config = dict(
    head_dim=32,
    norm='rmsnorm',
    parallel_block=False,
    lr=0.001,
    beta1=0.9,
    warmup_steps=344,
    schedule='wsd',
    batch_tokens=131072,
)
MLP neurons of a small language model. Each row is named by its layer, matrix (down: output weights) and neuron, and shows model dimensions 149-297. Each number is 500 + 50 x the weight over its row's rms, rounded and kept within 0 to 999. Numbers have three digits each. A neuron's up and down rows have the sign that makes its largest values positive.
A block is one neuron, or neurons of one layer that tend to fire together. After each block is what it responds to, as a language model described it from the Wikipedia text at the highest values.

L10.down206:499518447495455526517407463541494517551607533492529507555494504581427462515447497501452509471548605616471488487532524518576383534554462513526502532427386456467583443516453551446637431477520500519445496400484503520455518547475512536451447552483545497454495523559429616490496553522490472578474551485455571467520470501479481500484437591451526498529527572476485452549565562466510470473473525448502570460463453560515453494474496379528490562482523488596
L10.down387:476487373453564436517368568563580514494530470561614499451460560542597574434519558476499506524412531550543462594471531513498571560511485523536482475444466543519556520491505512490539529528463587532567513438543612495455423471502531480491480549410364485553519494477496551526460558507482421506487479458549414445568444559448573498502498484489455520541497516513490481552530535538423457491423424470464540452439467548531459495503456532480543485505444540557
L10.down750:454536531480587382520494526485404524433550511484545455421395607507499572484543466448469515536583587525418448476539455621550444531401497453486535440512498550524543439475466458451479480508526425614480520564494441456503436479449506448484524509476448442502452513556564600491451521528533460563548506530427458535451434537523505468369519486538512506465442533522588443507580494464524411472552449495636530400464539442423478484433443529490504495499508613482
L10.down950:560400488465487475449552498495536565463443486418529468578556432479458573544497464519427511489559631543427510490503474472583517504555492467426436471476505544527494490536501476481455525439460432467500579484562537430497491517480456551529439445416504508476450522477493544499453507533544524421500505446574361558476541519654540467458500505543551537483460409531552514476451464470439466514499495461611454602561563598520578523498523418515595456488435538543
Proper name endings. Final tokens or pieces of people's surnames and given names in running text, often mid-word, e.g. Fall-on, Co-oper, Mis-ato, Morgan, Alex.

L4.down583:483431559474459524542491460484559519475496510509484519606532490456477494569489547613495485493471579524478449514444470474537465572481454510450572464462495431560552485468442438512507458424493496572443595490470410448541550455446533487477486510521545493490496526542457601438544465550559567578455451474513579511484490472553572498461462469556497422543486503415474596518469594330458403514496577537569472515526522462420494496525467473531487559588624524480
Closing proper nouns and years. The last word or piece of a proper noun or date, often right after a comma or month, e.g. Columbia, Smith, Mc(Donald), December 2009.

L4.down1005:574540482627553519553514477441442409462564445497547517493515438523467464444563477483491433489544481537501556527602519485516514523531500505444448524443495468506494493480465575507576449476498497549424533356572511486471549551535501518546524474526464623507462472472471504540587484475484408322474532550526498475556552433487410484507598539441580531463527569428460494480435503533512531531510495518498484533457508469534481452549528508462521482524439469575
Preposition "in". The word "in" or "In", most strongly sentence-initially opening a new statement, as in "In 1868", "In addition", "In Louisiana".

L10.down328:573456510476523570454566542506485501501502428535534559543474488526543441415573476452494448489526406516494493492471465510448417440596522494517502428543458504509482530467518519475506501451469499605527426584463556530512425490514469504485498481483497430606527501501565484540492538487476483436439416535421398473525478461449483460432537637540525444563458566481380468575508491461513470516508490455496620404460488499578392512580493451483523541529482541560
L10.down365:375490426431451488480457579444526446508569506500439537491542525441511458512608445506433517564540539468546497509502516479561521581528486502439494541435486489533506531481553486562507585538401536520534522306449481475509501487521537613526451546450494499466432510523464481503522504484471464272456505583523507563489539446545515505434547395477518414422535488519527485532504468480577438542491528484549451454555529516500468510491504516351517499475453425531
L10.down785:513486471496518530428509507501515543509499513377538520488425464501467428575523512490481519588511512450490470483540443495571472445505496495564522422506458616473610547415526516460511461542468533494400581386459512440502594503502499428554485506440468499513399474481545495480516498529533532453542467491613526513514492470527451459505432467559566515501444546505503494545428539493521487521608476475542494459465486469550455494562542589472525424555505576539
L10.down867:557446483615524485456346473567538416480546513567486416416496493452357494472555526469488421503532470508482523452449518483460479473495497493533520468588531564461527522450494511485505531486559490664524491440490448490453396516510379458565444550472477528470527499477541442461479470421532443369529569470547389512487489495560441577429557559536475461423483555527416461431451526553526429539530417473463470438536534485493494468525465432528546512513415466516
Prepositions before place names. Prepositions (of, in, from, near, to) that directly precede a coming proper name, mostly a place, as in village of, Born in, Battle of.

L9.down131:428432544528479499426449506478476510544534515557397548594441554543497505469465529511448452453363541575468458516430492513475411504452433502544503531485523446540504538501429483580465534471475536514506468587527479505586516440442440523435443441489494517529497502456511432486512552448422576510470415454520480461508473529499571412584478421656476565533480382466476511510486450393538569438515510588525375523470505527509485440558536485502474443514515430494
L9.down223:472486460373468494512463507531431433501455545461464520429519549499543572560453517469545479471399417392534496444467522528518563530392561526515440478490493490347626483567528480489505523455545488447539480719451518509502505474441444476503463456438509523540536512540565413581525439519563471492463470476454486578530317482549508475533505467521458579546546468517479541479409460601518506550486399475469451501507530524438482459473529556466547561502469402466
L9.down336:404499522495457448487508520462481549552505523450424515622577445466456547437511468424531478457558524505449560537450582510562440419493478437570496518515468466524607558506568561482501496549550398456438489659543492497455530476464571526364442559572605408478467538497536641443474481374467420562483483596489504524484440471464501472504547487593471480510503494451553504475534408439436489414448437432564393472549435568528485469583503510454528542474543413494
L9.down503:511546479445519477454383445584472524392550467472465490485526531568463608509484479433494600452507485491493505508458551570593464476420579548553463510504484543496528526493513539494426435517550550497556431621553486511478448490476461481442435607445437549547527555466537566476441515587495520509571431495524483617484519490499546409493468478479571542435509483559466481534456459518510544545509520425539423429500410528486491432481525388498408474456515565488
L9.down572:568445496423405534522537499525494512472433458483413379493472438446553549526481487480457539453530535558652603495430517609559527370422586487551511533523456413492538485478520519528421517395532462526481450622454481578491456479394471481494452539440526580432573538432596495632438550443498511457535516445588590496535495456500517513608463485489510482500466452471473548536459384526506472545531526480546492450490440540493449529604492438523427450539531476524
L9.down616:499505449542513511450583553423432525537497559570494449493480526480486418525522502422464504530548418495445478518515462583483380530465513518493442580490543556456440593556429529417465533548506505412484535578513522495505475441550493525552492531591517492500556403488628628555539464519466484558528450451494505469365463542518503500497464533562502474477442474519539519643496424530467566519431589529482493459471529461507508428537469481552415543561577394511
L9.down655:493487490522508472445437447492476496488467531456537531534513514567450479468497520574507628485438529415526535469485584467488483550537588412532484578518473617506538435443405527446346481546495453495444511489481475521540513487525405469415389548452567413623490546465558522481479530467534502603485548523426592446512462531458531570592533541391445555474475451481437436494591502459539456489451490513482474383438525422490516545478466529511429504605472585495
L9.down672:466541556492561449482465526509484459503542498434533615530429584446476557555472578573540518455442523559543459514536459535398474399527490495499474531476519561408569406455492514389509434482444554523446532661551555531600406428472551520458490505575539543457584542533546447488466599464444527535481388503497509570564529546420557487509528534521587566482489517451580521526483440479485498476442420390407462531502520468491632477525445475522510508509406524500
L9.down695:459463430509456515528499561528545527445487536450416487464540450454553451481655441499528440470480588495393520584435524459477410521513493573485468486485401448605500392522557424491496530542543408424552426465510559427529591507482508497482490560485479549410547557395415520573499482531479524501525476405495446398530437528422570555488384459514499459526545490427451431564506473482501490493513493421495438549485500549493475501549569480530474484456609488468
L9.down784:521545464525559465445491520421425479538614507517480482519550553548670453438522524519471606520485467533505481518458518528579463498544565470526412452553475445513507467465547498496493466525535493451523506573442517530533515378489557420511533539428595495506507508559514568561560485532489444559594469487540503566488407531483527442544470422535485541537565493415481511470445480454528435476490447401520426470531505571509466478490461536532377513544426513467
L9.down789:608455538418480498530534518480532602471496485504510534594457518458447448499461448523535512407496504523561503490543551412486544517547497515478431438403545563537483522509426440395583540407567441554576506493498578487460431491535509513410548562492381481585556434501535585594552416514505508516520558481417535522483465535547519486540508515432492468470438458503523556546539403429484417534492503545522498483409531432475539524437495422445679480476479545591
L9.down790:386482432498430483510595444521402533433542503513616472549491537559443469513504477525460449551481509551619445450531541535428445465505570600491547537432479546507520510551552566529549488471399531459492430480514567468545526505513388634580497536446487509552417497551445486546465467446477450536534527501503560478542489575588532587460466436428551564489496586486623537510418484545528482392514570480486514543460509506528385441436440510504526545525464504427
L9.down899:468491523477478476550538488407541445545544453499483528578548481537649488503517536496526563494558540541485495531481609496573439479561477483593471505509487579545477556571531500537526436442620500540528512516455473580557531450564421426546521621505579555542559598527560493452492566505458516555535535471506532529583547499413469417478534419443474420490514524485453563520431405492596476517594470479544534461435526461573515393500585446577595540488433485539
L9.down953:569539466470511491447488480411513440497554461451463483455501517518557501431470475425499577477503474469460428545534501588422584514413515413489518545549554466533514550539542453545442525423500480501410506582467509485486455563542480358501468557444489498552566518519486482441438482620412519474481477549577439490600510485488472572493508544511589603561520485430537476512490478523505453593558480451469387479441507562494491491480518506479517512510528536581
L9.down978:471476429473481553449441469544449502452481461457490529549565518486490495443516509518559522460406366471517485576388501441508552564505397559549474526458396523481440503507475524603396502422464495549565492598458464476553494524554518495590598567512413558472503448557533401564476567496559566548484419626515476519492543458523561411537468537407462473473464425496538484569492548497528584504484524454395559556565605481497458487520500440446542562524519483431
L9.down1028:543521538492423476470569485534472612444495409528481430516584565456476532449410566505433508540528590498432596486501596560426549454542473435575573531576467533516496520501479493570452473476515551488546480615558460432475480487457562488481502621511478479509446530533496452511568491411387479523475513483537614511442601503515449526507508537498594459482449513567490465486477519457535446443516494429575549444589470465503454400473540566499544559524612611493
Personal surname completion. Surnames or the final word-piece of a surname after a first name, across bios, credits and tables, e.g. Wilson, Russ-ell, Hutch-inson.